{
  "vocab_size": 10574,
  "norm": "rmsnorm",
  "norm_eps": 1e-05,
  "rope_theta": 10000.0,
  "qk_norm": true,
  "init_std_qkv": 0.037,
  "optimizer": "adamw",
  "weight_decay": 0.054,
  "schedule": "wsd",
  "decay_fraction": 1.0,
  "batch_tokens": [32768, 65536],
  "doc_mask": true
}
MLP neurons of a small language model. Each row is named by its layer, matrix (down: output weights) and neuron, and shows model dimensions 144-239. Each number is 50 + 12 x the weight over its row's rms, rounded and kept within 0 to 99. A neuron's up and down rows have the sign that makes its largest values positive.
After each neuron's rows, "fires before" lists the tokens most often just after its 100 highest values on Wikipedia text that the model never trained on.

L5.down186:30 48 59 57 45 59 59 32 48 53 57 48 59 78 59 34 74 56 35 53 38 49 35 42 46 58 51 57 44 49 60 51 62 62 56 50 55 55 47 44 25 61 40 23 36 33 27 47 60 18 49 66 40 44 52 43 66 62 46 43 64 60 57 55 50 35 59 54 69 30 32 41 69 47 48 50 61 50 41 53 39 59 46 65 36 34 51 44 50 38 38 43 49 54 32 50
fires before: ". ", ", ", ".", "\n"

L7.down491:47 49 46 32 54 46 28 31 59 49 49 19 57 37 55 72 67 39 49 41 70 46 64 35 44 43 48 39 51 50 33 51 39 33 24 45 53 36 44 56 18 50 38 63 25 60 65 61 31 51 77 60 56 47 52 60 49 50 49 40 66 36 39 60 31 46 48 60 61 50 57 58 61 53 47 37 53 28 59 57 53 53 52 44 43 48 44 58 44 41 61 60 45 61 42 37
fires before: "| ", "\"", "|"

L6.down429:52 53 27 46 44 34 60 50 64 38 36 46 67 35 55 70 53 53 53 37 51 50 62 49 58 37 24 25 55 57 37 39 40 41 36 64 45 58 44 52 48 49 47 61 55 36 57 66 58 43 29 50 69 46 43 40 43 59 42 54 82 38 61 41 67 44 55 57 49 33 59 42 76 53 44 43 49 46 47 55 62 52 56 61 44 81 24 57 41 48 58 44 53 57 48 70
fires before: "\n\n", "\n"

L4.down104:48 51 27 66 54 37 58 28 64 94 44 39 46 51 58 52 45 48 62 48 47 52 18 45 54 54 44 56 58 51 63 53 42 56 59 60 39 44 49 53 37 70 48 33 66 27 60 76 70 49 53 48 72 48 52 35 54 32 33 38 50 45 30 42 46 48 53 51 58 46 35 46 31 63 68 45 57 51 63 69 39 46 40 54 40 51 47 50 51 46 44 62 40 41 54 71
fires before: ", ", ". ", ".", "of ", "al "

L5.down290:48 28 58 65 47 31 35 54 29 35 44 43 52 67 61 64 39 58 58 58 43 34 58 56 55 48 44 52 65 38 55 28 42 45 66 57 81 50 40 51 55 51 46 66 62 57 29 52 64 38 46 43 60 56 39 33 63 52 46 67 48 44 54 38 61 52 41 56 52 31 48 44 66 53 79 50 43 50 34 35 48 44 52 64 53 43 32 61 49 60 39 33 61 29 49 52
fires before: "| ", "E ", "|"

L5.down379:63 53 58 55 68 33 51 46 47 42 57 55 40 29 70 29 46 53 31 57 43 32 68 39 52 58 59 46 26 52 63 53 40 41 48 34 49 64 45 63 49 70 29 59 46 57 54 62 68 52 57 86 47 52 38 47 62 79 43 55 50 37 60 56 43 49 59 58 26 55 34 40 55 41 41 52 38 54 55 69 48 45 66 42 50 53 41 42 49 27 43 51 63 59 79 62
fires before: "| ", "July ", "January ", "|", "June ", "/ "

L6.down230:36 36 55 70 49 58 69 53 55 32 57 35 64 64 30 26 54 52 50 43 70 36 46 58 35 48 48 51 69 46 68 49 44 48 44 47 63 49 86 56 51 64 57 44 55 46 63 29 53 37 50 63 66 39 70 40 51 57 48 49 53 50 36 71 37 48 31 54 35 56 43 59 44 38 55 66 48 58 49 63 39 38 67 50 62 33 57 59 49 41 45 65 33 33 37 56
fires before: "\n", "as ", "\n\n"

L4.down247:25 56 29 44 50 55 56 53 52 54 53 27 35 43 29 59 60 39 98 36 39 41 57 63 56 54 34 50 59 53 27 52 50 33 43 56 54 57 44 66 49 40 50 56 49 33 49 31 46 53 45 36 65 54 42 55 53 64 59 68 33 79 59 44 47 54 57 76 61 55 54 45 56 55 28 37 75 39 42 49 37 39 59 58 51 49 41 69 61 52 46 55 64 42 51 45
fires before: "| ", "of ", "to ", "in "

L2.down136:45 56 32 43 53 48 57 47 34 48 46 41 56 61 59 48 44 65 38 41 47 55 46 44 44 35 34 43 33 59 40 51 33 51 67 55 43 44 63 54 42 55 56 60 44 49 49 47 57 44 55 41 55 61 35 47 48 56 40 45 58 44 43 34 61 38 63 57 35 45 59 45 47 47 39 52 58 49 49 59 36 44 47 46 66 36 37 50 34 59 39 52 48 53 36 38
fires before: "- ", "N ", "| ", "E", "W", "ister "

L6.down503:36 44 45 64 27 55 60 30 36 80 58 39 61 63 46 31 50 42 60 48 51 55 43 28 44 39 76 61 41 50 56 52 49 55 31 55 66 40 54 41 60 35 43 39 45 47 74 37 43 42 58 50 31 47 52 65 41 65 31 60 49 44 42 69 53 45 39 60 71 64 38 44 57 51 43 59 86 73 64 54 58 45 43 37 49 61 71 69 50 24 48 54 33 55 48 34
fires before: "\n", "\n\n", "to ", "of "

L5.down320:24 58 31 49 44 30 49 48 60 61 45 41 49 35 19 50 76 45 46 59 44 74 47 83 50 47 46 61 39 54 56 25 51 39 63 39 59 50 52 45 53 43 62 42 56 48 61 51 48 55 49 55 54 38 41 63 36 43 58 42 45 48 58 52 41 76 66 46 35 40 55 33 49 52 56 52 44 54 40 39 69 54 41 53 35 36 65 60 39 58 68 48 65 53 52 33
fires before: "\n", "\n\n"

L6.down227:46 40 45 37 49 47 50 52 46 13 49 41 40 36 59 46 64 66 50 46 59 61 60 34 40 62 37 43 50 41 49 57 55 43 49 54 52 55 49 45 45 52 45 49 58 51 60 43 48 48 60 51 57 48 61 47 71 41 59 36 40 42 50 64 47 53 32 39 51 58 54 48 51 51 58 47 49 45 37 38 47 47 56 44 53 55 62 52 46 50 43 54 54 45 60 46
fires before: "== ", "==", "In ", "The ", "==="

L7.down48:41 52 64 65 47 65 48 54 41 40 71 54 50 63 69 38 66 42 40 70 77 50 44 78 41 54 42 37 57 28 68 26 69 46 51 52 60 64 58 40 65 40 52 39 58 61 51 57 33 57 72 63 53 68 38 37 54 62 51 48 47 49 57 61 34 53 52 52 47 57 57 29 49 60 46 52 71 54 49 39 50 52 38 51 45 60 46 44 74 56 40 42 61 74 48 61
fires before: "201", "202", "200", "199", "194", "198"

L2.down380:69 44 32 43 50 52 49 45 50 62 36 44 39 66 59 45 47 63 49 47 45 57 47 51 46 48 24 49 43 48 43 44 51 55 47 51 62 84 61 48 50 60 41 43 53 33 43 43 57 43 59 33 62 40 45 49 39 60 47 47 38 58 50 60 36 44 41 45 69 60 24 45 44 35 49 55 40 60 50 33 41 46 43 61 45 33 55 65 48 62 40 57 38 53 60 60
fires before: ", ", ". ", ".", "\" "

L5.down300:59 56 74 38 37 55 47 56 59 43 41 49 42 59 56 44 54 50 43 65 30 33 46 63 40 45 50 30 62 48 50 28 40 57 64 65 60 37 59 39 54 35 44 57 81 40 47 36 54 50 45 56 43 59 44 53 57 42 55 58 37 66 49 50 47 64 52 55 31 29 57 57 38 59 58 46 52 27 45 58 54 61 44 49 43 53 32 60 27 37 54 67 49 19 38 52
fires before: "| ", "m ", "mi"

L2.down402:36 47 42 48 59 48 63 55 51 61 34 53 38 60 48 51 59 61 32 48 40 48 48 45 39 47 48 44 50 51 51 39 38 60 43 28 77 47 36 57 47 65 52 50 59 43 45 52 51 50 55 64 49 33 54 52 58 56 45 54 36 56 50 47 46 59 71 47 39 46 77 33 30 43 53 47 52 55 54 59 41 65 42 71 66 50 44 44 41 64 63 69 61 38 56 44
fires before: ", ", ". ", "t", ".", "-"

L5.down170:49 55 70 53 54 58 40 61 43 30 60 54 60 68 49 70 18 32 17 59 46 57 51 50 47 49 55 34 25 42 49 54 50 29 64 32 40 43 52 58 54 55 43 57 57 38 38 57 44 46 63 63 43 46 36 40 47 50 53 64 61 40 45 53 44 44 53 45 61 50 36 58 59 33 40 48 58 44 51 31 66 51 51 71 78 50 38 45 49 67 55 60 49 55 54 48
fires before: "| ", "of ", "One ", "2 ", "Two ", "3 "

L2.down346:35 44 47 45 40 52 56 60 52 55 62 56 53 58 50 60 49 58 43 59 48 46 64 48 47 55 33 54 40 53 63 57 52 60 53 52 59 59 56 53 49 64 37 41 61 49 46 60 61 32 40 61 58 58 61 33 56 63 45 56 35 56 38 57 41 48 58 62 74 51 48 36 44 48 46 50 74 42 60 51 52 66 34 55 54 47 43 56 51 59 43 58 65 52 44 38
fires before: "-", ", ", ". ", "teen ", "th"

L7.down433:77 55 56 43 40 37 58 53 59 50 55 46 62 57 48 60 34 43 33 39 47 45 42 43 60 49 43 53 62 24 40 47 57 43 45 65 61 37 28 33 64 51 32 60 56 55 62 65 64 36 44 56 40 64 35 60 50 46 54 50 57 38 54 47 43 46 45 69 59 56 33 56 58 57 37 31 49 31 47 50 78 46 31 79 30 35 33 43 47 36 57 64 61 63 54 47
fires before: "\n", "\n\n", "in ", "and ", "of "

L2.down173:45 54 38 35 50 77 53 45 63 52 27 57 50 65 52 51 44 55 61 49 42 61 33 66 38 40 61 51 46 66 53 54 35 52 50 46 59 59 46 44 52 49 48 44 53 46 54 42 46 55 45 41 55 35 46 51 45 60 49 42 36 46 51 48 46 57 54 64 51 46 63 45 50 49 59 35 66 47 47 40 46 39 25 75 68 55 58 36 44 54 57 72 39 52 52 46
fires before: ", ", ". ", ".", "es", "'"

L4.down82:38 65 67 52 37 67 54 62 48 69 67 56 63 45 55 58 28 54 66 55 60 43 61 30 62 44 41 30 59 60 45 42 47 69 65 59 56 67 56 42 50 64 34 57 40 55 70 38 60 68 59 70 60 65 67 46 53 57 48 69 35 60 51 56 46 45 58 48 52 45 44 37 37 46 37 63 42 58 47 52 52 54 34 69 40 55 59 61 43 61 45 49 47 53 65 43
fires before: ", ", ". ", "."

L5.down346:54 50 63 38 59 72 66 36 42 60 50 55 44 58 49 45 52 63 53 22 38 70 60 65 69 57 63 44 49 56 54 27 18 51 69 44 49 34 34 45 49 45 47 41 38 29 35 51 52 40 39 51 46 34 44 63 54 32 36 54 34 53 56 61 40 70 65 46 51 46 45 64 52 44 56 49 48 46 46 51 45 53 50 39 56 51 41 42 39 74 63 56 46 48 51 65
fires before: "| ", "|"

L5.down442:51 53 52 40 77 39 56 44 39 40 49 53 93 43 48 49 26 58 61 59 33 33 40 56 65 65 54 50 41 75 39 53 64 60 47 60 45 48 45 41 45 74 19 62 46 64 53 38 37 36 28 64 48 49 43 47 40 45 32 56 43 41 48 44 53 62 73 64 46 43 30 49 49 46 70 46 43 46 46 60 40 32 40 44 48 66 54 55 60 29 37 28 76 50 63 58
fires before: "\n\n", "The ", "\n", "It ", "In "

L5.down357:37 42 48 62 44 54 28 48 54 59 42 40 51 51 41 77 64 50 43 50 50 50 63 46 66 40 46 54 48 55 55 60 44 50 53 46 56 44 53 58 54 48 49 48 47 37 55 49 62 35 53 46 57 34 60 60 52 51 69 72 43 51 52 62 41 46 67 54 50 27 58 31 37 44 65 55 36 54 64 32 63 63 48 70 29 52 46 37 34 42 52 54 38 53 37 42
fires before: ", ", ". ", ".", "o"

L6.down173:47 41 40 46 67 40 49 73 66 53 34 49 38 67 52 64 46 68 36 53 49 57 62 16 67 32 49 60 48 38 58 39 32 29 56 51 47 46 43 44 60 45 24 63 47 36 49 74 37 39 43 38 33 60 47 44 52 33 62 43 43 44 49 52 43 82 32 40 61 45 61 79 57 45 30 57 44 56 70 55 72 51 44 49 60 42 49 70 43 46 56 60 44 45 60 59
fires before: "| ", "\""

L6.down215:47 47 64 41 52 37 40 28 57 21 56 37 59 62 46 47 42 47 68 36 36 22 50 43 49 60 57 36 35 58 47 55 74 44 55 46 50 52 41 33 61 41 45 44 51 48 40 67 60 28 63 57 32 45 41 56 44 47 39 65 34 59 60 62 45 63 49 37 54 60 48 67 60 34 30 73 57 70 56 48 31 30 48 53 54 44 37 41 47 60 31 21 53 54 49 47
fires before: "\n", "000 ", "\n\n"

L6.down222:49 53 43 54 56 45 45 49 53 42 48 35 48 37 46 46 48 77 42 47 51 65 45 51 58 54 73 47 52 51 66 40 56 57 20 40 41 71 36 49 39 67 38 54 37 51 65 44 52 34 39 75 44 43 73 42 44 57 57 53 25 40 64 34 40 55 65 56 30 55 46 36 51 57 69 65 46 41 43 53 42 59 56 41 66 51 37 45 58 31 50 58 56 50 57 27
fires before: "| ", "|"

L2.down47:55 48 54 38 61 48 26 26 33 19 42 36 44 57 53 56 23 34 50 57 46 55 56 48 73 55 45 53 36 59 33 50 50 47 62 44 46 46 43 66 51 54 53 58 52 50 50 54 41 55 45 45 49 42 30 24 58 38 61 33 59 49 56 44 54 48 56 52 49 56 64 45 46 48 59 39 51 29 40 36 63 52 47 52 43 62 60 42 49 70 64 65 50 51 39 52
fires before: "of ", "and ", "in ", "for ", "18"

L5.down304:49 36 35 34 36 47 15 53 63 42 78 54 53 78 59 44 39 56 52 51 54 41 53 53 38 43 62 54 51 47 55 53 64 55 49 62 44 40 59 55 34 48 55 63 58 52 47 66 54 51 59 67 70 47 34 55 44 71 45 48 79 62 71 80 58 47 58 46 61 39 36 27 55 55 63 52 40 48 43 39 65 30 56 44 49 47 41 70 61 35 39 53 55 69 56 75
fires before: "200", "201", "199", "198", "202"

L6.down84:61 47 41 64 40 51 52 45 43 48 55 40 51 71 73 44 49 76 45 40 58 44 47 55 46 35 34 61 52 55 52 42 34 64 48 60 58 42 66 62 70 52 46 71 57 60 64 59 62 26 56 52 43 65 61 59 61 51 55 34 34 55 46 50 39 51 39 43 68 39 50 47 60 45 60 40 79 53 33 49 45 59 53 70 52 54 44 52 51 43 60 61 64 55 27 42
fires before: "| "

L4.down451:57 52 67 70 52 53 46 33 57 29 59 47 46 45 34 48 44 57 57 60 52 70 59 39 42 57 51 53 70 51 51 36 42 22 57 66 59 45 54 42 51 63 55 45 51 66 41 31 63 66 48 60 57 46 50 36 48 49 59 46 28 49 46 55 39 45 45 44 37 48 39 66 60 40 31 64 61 78 24 67 42 41 37 83 49 45 41 45 45 55 56 62 44 41 80 53
fires before: ", ", ". ", ".", ": ", "'"

L5.down482:47 37 73 32 75 33 41 75 61 32 80 61 52 40 43 50 51 56 54 51 46 52 66 58 57 54 63 52 45 38 52 58 48 52 40 41 42 43 49 36 31 52 37 48 44 57 40 50 34 49 42 45 46 48 48 25 53 57 54 46 32 32 69 53 54 49 74 59 58 51 40 78 40 43 67 55 64 38 58 31 42 44 44 61 38 59 60 42 57 46 39 33 49 55 52 36
fires before: "| ", "|", "=="

L6.down100:41 49 69 69 78 50 61 29 38 59 45 51 49 46 36 38 57 55 30 56 32 58 63 40 32 41 51 51 55 42 85 44 31 65 71 51 50 60 55 37 60 40 36 57 55 56 56 31 33 46 43 34 69 39 54 48 40 65 54 51 50 50 35 46 57 57 58 36 61 55 45 83 51 24 19 42 61 52 62 51 70 47 61 52 61 47 48 50 46 60 45 35 57 58 29 68
fires before: "of ", "that "

L4.down425:40 78 57 51 42 48 64 65 44 74 46 72 66 56 51 58 54 49 29 50 39 50 61 71 56 62 66 58 38 63 50 29 23 46 79 34 51 48 43 32 55 55 46 40 70 58 64 54 60 44 52 60 45 56 52 41 57 31 48 40 43 54 64 57 56 57 36 60 72 64 42 30 51 37 41 79 47 29 33 40 61 51 51 56 49 45 47 52 70 69 41 49 60 59 61 68
fires before: "s", ", ", ". ", ".", "s ", ") "

L4.down453:51 34 44 63 62 24 34 60 42 36 28 46 54 70 39 42 46 36 52 51 55 35 56 43 40 56 47 39 60 27 41 57 58 60 69 52 56 37 69 55 47 52 36 49 57 62 51 57 54 44 37 62 59 64 51 48 36 51 73 57 43 37 58 42 52 81 60 33 53 57 45 80 69 59 68 52 61 44 52 56 56 42 67 63 56 32 37 45 53 36 41 78 45 40 43 38
fires before: "| ", "; ", "|"

L5.down73:63 38 58 54 62 58 56 49 58 53 74 58 57 52 47 67 31 48 48 62 52 48 35 37 36 55 59 61 50 46 63 31 63 66 51 43 51 68 44 62 63 36 56 58 57 67 51 40 41 49 57 51 63 41 22 35 41 43 67 41 41 45 64 59 52 44 35 54 48 41 42 49 17 45 34 52 73 38 42 65 55 52 60 50 47 66 39 48 49 57 75 44 66 49 63 62
fires before: ", ", ". ", "\n", ".", ")", ": "

L6.down324:57 54 54 60 42 33 47 46 51 59 19 40 53 40 40 30 34 62 66 38 37 49 38 37 59 47 56 59 61 51 45 28 35 45 75 46 45 71 58 44 50 72 62 48 22 38 46 56 65 55 52 52 66 53 38 45 52 45 31 47 68 50 58 55 52 68 57 40 55 43 64 48 69 39 56 56 68 64 78 60 52 67 34 43 56 39 52 76 57 55 23 38 53 44 31 49
fires before: "| ", "— ", "|", "0 ", " "

L6.down316:65 48 60 49 42 50 47 56 44 46 68 35 40 55 43 36 80 36 67 51 66 40 44 40 49 40 51 16 58 39 47 44 54 46 47 50 61 54 48 37 66 43 69 55 33 50 67 54 52 43 68 55 58 49 41 29 34 70 50 47 29 66 61 63 35 38 62 88 47 43 31 54 56 49 49 73 57 30 54 47 38 36 44 35 32 47 34 48 66 68 36 62 61 45 63 63
fires before: "201", "200", "199", "194", "198"

L5.down230:39 34 34 56 72 49 41 45 51 06 49 53 45 43 40 52 74 60 56 77 54 60 49 39 52 48 40 49 48 33 34 37 54 36 47 54 65 50 58 48 39 53 31 50 51 55 58 54 46 52 55 56 64 46 56 51 57 50 54 26 38 55 53 47 48 48 59 56 58 42 63 37 53 64 47 49 62 54 41 36 63 45 41 45 50 42 53 49 39 29 47 47 66 40 40 55
fires before: "\n\n", "==", "The ", "== "

L6.down197:57 45 31 52 40 47 41 46 52 51 40 48 58 40 44 41 59 39 50 45 45 40 50 73 57 47 60 68 29 58 56 51 66 62 53 66 34 52 56 55 51 41 51 39 45 45 29 28 83 56 37 43 26 41 50 48 45 39 54 50 77 37 54 52 65 60 63 55 56 63 44 62 47 58 56 46 26 44 52 53 76 55 23 37 60 42 53 74 44 47 42 40 35 56 54 34
fires before: "\n", "\n\n"

L5.down276:49 45 52 56 51 48 55 54 54 04 52 71 56 34 53 54 46 53 63 55 53 56 40 64 47 51 55 58 54 33 39 36 50 29 65 51 62 54 52 49 62 52 52 57 64 52 61 55 54 44 53 53 56 35 41 44 50 43 59 59 39 41 61 59 57 52 55 52 47 51 46 23 52 38 55 54 40 49 41 62 42 48 45 53 72 57 49 43 31 60 62 52 40 57 50 55
fires before: "| "

L7.down134:32 36 55 39 31 68 47 57 62 45 34 58 64 70 40 45 53 49 72 48 45 39 36 49 28 32 62 60 51 67 42 36 74 41 50 44 66 36 64 35 49 45 44 56 57 24 54 41 51 63 53 73 68 57 46 59 55 68 53 56 45 45 45 53 67 42 43 61 58 40 51 59 43 62 41 47 84 41 44 43 54 50 51 67 58 76 40 56 46 39 56 59 81 15 54 69
fires before: "\n", "to "

L6.down475:38 25 52 54 45 66 70 68 47 41 67 30 49 46 45 64 44 53 55 55 48 50 47 47 61 44 70 40 45 63 67 23 56 62 30 49 38 53 33 40 58 31 50 52 45 26 54 52 47 47 51 46 49 48 44 25 56 64 31 80 40 41 54 44 51 64 48 55 46 40 47 40 56 58 47 50 49 55 37 44 82 61 49 56 37 58 62 51 57 33 34 40 37 53 33 38
fires before: "| ", "|", "\""

L2.down278:46 65 36 34 39 53 54 48 52 53 57 61 36 39 62 54 59 50 47 40 35 47 33 71 53 35 53 62 61 47 48 50 30 24 68 46 35 52 59 46 51 64 29 62 58 24 42 34 38 36 55 56 57 40 46 74 62 64 55 74 56 58 62 55 46 57 59 44 61 51 45 77 48 54 37 34 52 37 36 75 61 46 37 52 50 57 78 44 29 68 36 34 53 52 53 58
fires before: "| ", "e ", "bl"

L7.down224:47 36 36 56 61 40 29 46 50 55 61 34 48 74 51 70 52 59 43 39 72 55 59 57 64 56 58 49 48 34 52 34 59 42 61 59 45 74 74 74 66 41 43 48 56 58 35 64 46 50 62 59 68 21 53 28 43 55 42 60 45 50 34 44 63 42 48 51 54 62 65 63 49 23 51 22 47 68 59 42 54 57 46 57 41 63 43 55 43 59 57 34 44 44 37 35
fires before: ".", ",", "| ", "′", ":"

L2.down4:58 46 60 42 50 12 57 52 84 24 62 54 30 61 46 81 45 51 40 50 58 43 75 48 58 44 62 54 46 58 48 29 46 61 75 34 60 36 57 55 81 46 59 73 45 46 61 57 41 50 42 44 37 30 55 49 48 39 54 59 48 45 42 57 46 52 57 63 36 76 40 27 46 53 54 32 50 37 53 50 69 51 36 50 61 50 64 62 50 59 58 48 53 55 67 66
fires before: "| ", "|"

L7.down89:52 52 47 76 61 50 42 44 61 52 42 65 71 55 26 38 50 53 45 46 35 45 47 46 44 51 32 39 70 31 52 19 45 55 51 33 65 48 52 49 52 61 29 43 67 64 54 49 44 55 67 58 31 21 60 43 45 76 52 57 39 68 43 47 58 80 72 46 55 72 47 60 35 42 33 49 46 65 53 39 60 31 48 53 49 45 66 43 58 61 37 56 50 43 46 44
fires before: "| ", "|", "°", "as "

L7.down468:41 33 22 62 44 17 46 45 31 47 61 56 45 45 48 35 44 59 49 61 56 59 32 64 48 48 40 40 37 61 45 34 44 36 49 39 59 72 46 64 44 25 51 64 48 65 44 57 44 32 21 40 39 40 53 55 43 49 45 30 34 22 42 49 58 75 63 42 42 58 53 50 70 44 35 63 51 43 23 49 44 41 53 52 62 51 53 40 33 47 60 65 59 50 57 52
fires before: "| ", "|", "(", "18", ", ", "r"

L5.down225:51 56 72 55 51 44 50 67 44 45 53 45 30 66 32 59 58 41 52 52 59 47 37 18 52 51 62 57 34 54 67 55 36 57 41 51 50 43 37 34 47 73 51 41 59 45 40 31 30 51 61 28 40 34 33 36 55 47 56 45 45 72 29 46 61 58 53 71 35 43 25 79 55 57 54 49 68 74 49 34 62 46 35 50 35 65 36 47 32 55 48 45 55 65 46 64
fires before: "\n\n", "of ", "on ", "Fern"

L6.down301:51 50 59 59 51 29 58 43 70 51 65 55 51 63 47 53 39 56 57 73 54 32 49 58 62 58 65 53 41 46 77 59 48 46 34 58 28 35 55 59 49 47 45 50 36 37 65 63 45 67 44 19 47 39 33 53 36 52 61 29 46 48 23 54 52 71 59 79 45 40 43 46 27 64 38 66 61 76 50 55 48 38 39 47 30 28 50 37 71 43 55 30 42 44 36 53
fires before: "|", "uki ", "| ", "ment ", "ment"

L6.down465:45 66 51 39 73 27 73 54 62 40 37 62 44 47 53 33 44 50 52 49 46 61 37 50 50 45 55 49 53 42 56 59 48 65 60 57 57 51 55 54 43 41 52 54 17 34 36 67 51 55 41 50 58 59 57 43 19 54 50 42 31 36 49 42 43 59 26 68 58 43 36 33 55 44 55 63 53 45 62 40 49 52 45 47 46 43 61 39 59 53 47 51 55 52 41 54
fires before: "| ", "\n", "0 ", "\n\n"

L7.down169:66 60 44 28 45 43 33 26 58 41 48 19 43 53 46 34 45 32 51 60 53 31 31 57 30 60 60 64 40 63 34 69 66 50 48 42 62 47 29 51 33 41 34 41 51 57 47 58 69 58 58 48 48 42 53 65 53 73 33 44 45 44 19 49 48 59 52 42 54 45 45 80 39 49 30 61 50 50 40 83 57 43 49 46 51 53 62 50 50 48 38 44 46 32 61 76
fires before: "| ", "(", "the "

L4.down362:59 50 51 57 70 55 61 57 44 50 57 59 56 54 29 48 34 70 54 72 54 56 44 31 51 74 73 55 61 55 72 43 54 69 48 44 58 48 50 47 53 64 40 55 47 61 49 38 47 62 71 54 59 34 49 37 33 40 55 35 35 51 63 55 49 39 50 50 44 52 50 70 45 58 32 53 58 58 35 63 61 38 49 54 50 70 54 46 33 48 58 45 54 46 62 58
fires before: ", ", "\n", ".", ": ", "; ", ". "

L4.down305:41 61 36 53 63 50 60 35 36 32 55 24 56 57 36 62 42 45 47 59 51 45 39 55 53 60 43 31 43 56 56 59 62 50 52 58 54 74 42 52 55 52 57 67 44 30 49 54 52 47 72 75 45 55 46 73 48 52 65 50 52 55 62 44 48 36 45 53 65 55 70 54 50 50 80 56 61 48 43 34 41 27 44 58 53 37 43 59 58 51 59 54 23 42 53 55
fires before: "of ", "with ", "for ", "|"

L5.down288:51 53 51 54 51 65 28 36 56 65 51 40 47 55 30 60 30 52 31 61 31 52 43 52 41 62 58 56 57 51 57 31 52 66 54 44 52 54 43 54 52 39 55 50 46 46 64 45 43 40 51 65 56 59 29 48 58 40 30 51 45 65 55 37 50 42 39 45 27 26 47 58 43 40 60 57 64 23 63 47 49 33 50 60 36 44 48 51 48 64 57 61 53 54 61 60
fires before: ", ", "; ", ". ", ": ", ") ", "en "

L2.down126:50 85 60 41 52 21 62 34 54 53 45 51 58 46 38 52 48 34 48 50 56 51 26 59 48 73 29 50 44 56 66 36 41 53 63 36 49 58 43 39 68 56 33 40 40 33 44 44 56 53 56 42 52 59 69 33 45 32 76 51 47 39 34 61 52 63 45 43 52 42 34 67 53 51 66 54 46 30 35 45 45 34 40 52 38 30 64 59 32 58 48 84 53 44 53 50
fires before: "in ", "and ", "were ", "of ", "to ", "are "

L5.down381:53 48 55 45 32 40 47 36 63 56 41 44 54 56 61 50 52 50 46 34 53 35 77 40 34 58 52 52 46 32 70 43 54 47 53 63 66 44 68 34 61 54 42 49 19 44 71 58 47 42 66 53 40 52 47 49 33 65 50 46 61 38 31 49 58 60 45 75 64 30 45 69 61 49 59 50 53 35 47 51 49 42 57 67 39 54 49 59 31 52 53 58 44 45 50 40
fires before: "\n", "\n\n"

L2.down428:42 60 44 32 53 68 51 21 51 52 45 24 67 50 43 33 44 33 32 40 65 48 52 48 51 56 50 69 27 56 43 60 53 59 60 60 52 54 54 52 50 41 57 40 24 35 35 36 46 41 64 30 53 49 34 55 42 38 51 49 44 52 57 25 43 67 64 56 47 60 26 63 65 38 57 54 62 50 55 46 49 44 55 45 62 40 48 30 33 58 35 40 51 50 47 32
fires before: "to ", "in ", "from ", "on "

L5.down268:36 55 28 58 64 51 80 62 61 29 53 46 59 42 60 56 32 42 53 56 61 38 43 46 61 46 63 46 42 43 45 68 74 48 37 19 34 51 45 51 46 27 53 49 33 45 62 37 56 41 45 49 56 49 47 48 58 55 32 48 60 46 55 53 51 41 54 47 50 45 53 33 30 50 75 53 65 23 34 38 32 70 60 56 48 48 50 46 42 29 42 43 51 52 64 30
fires before: "| ", "|", "in "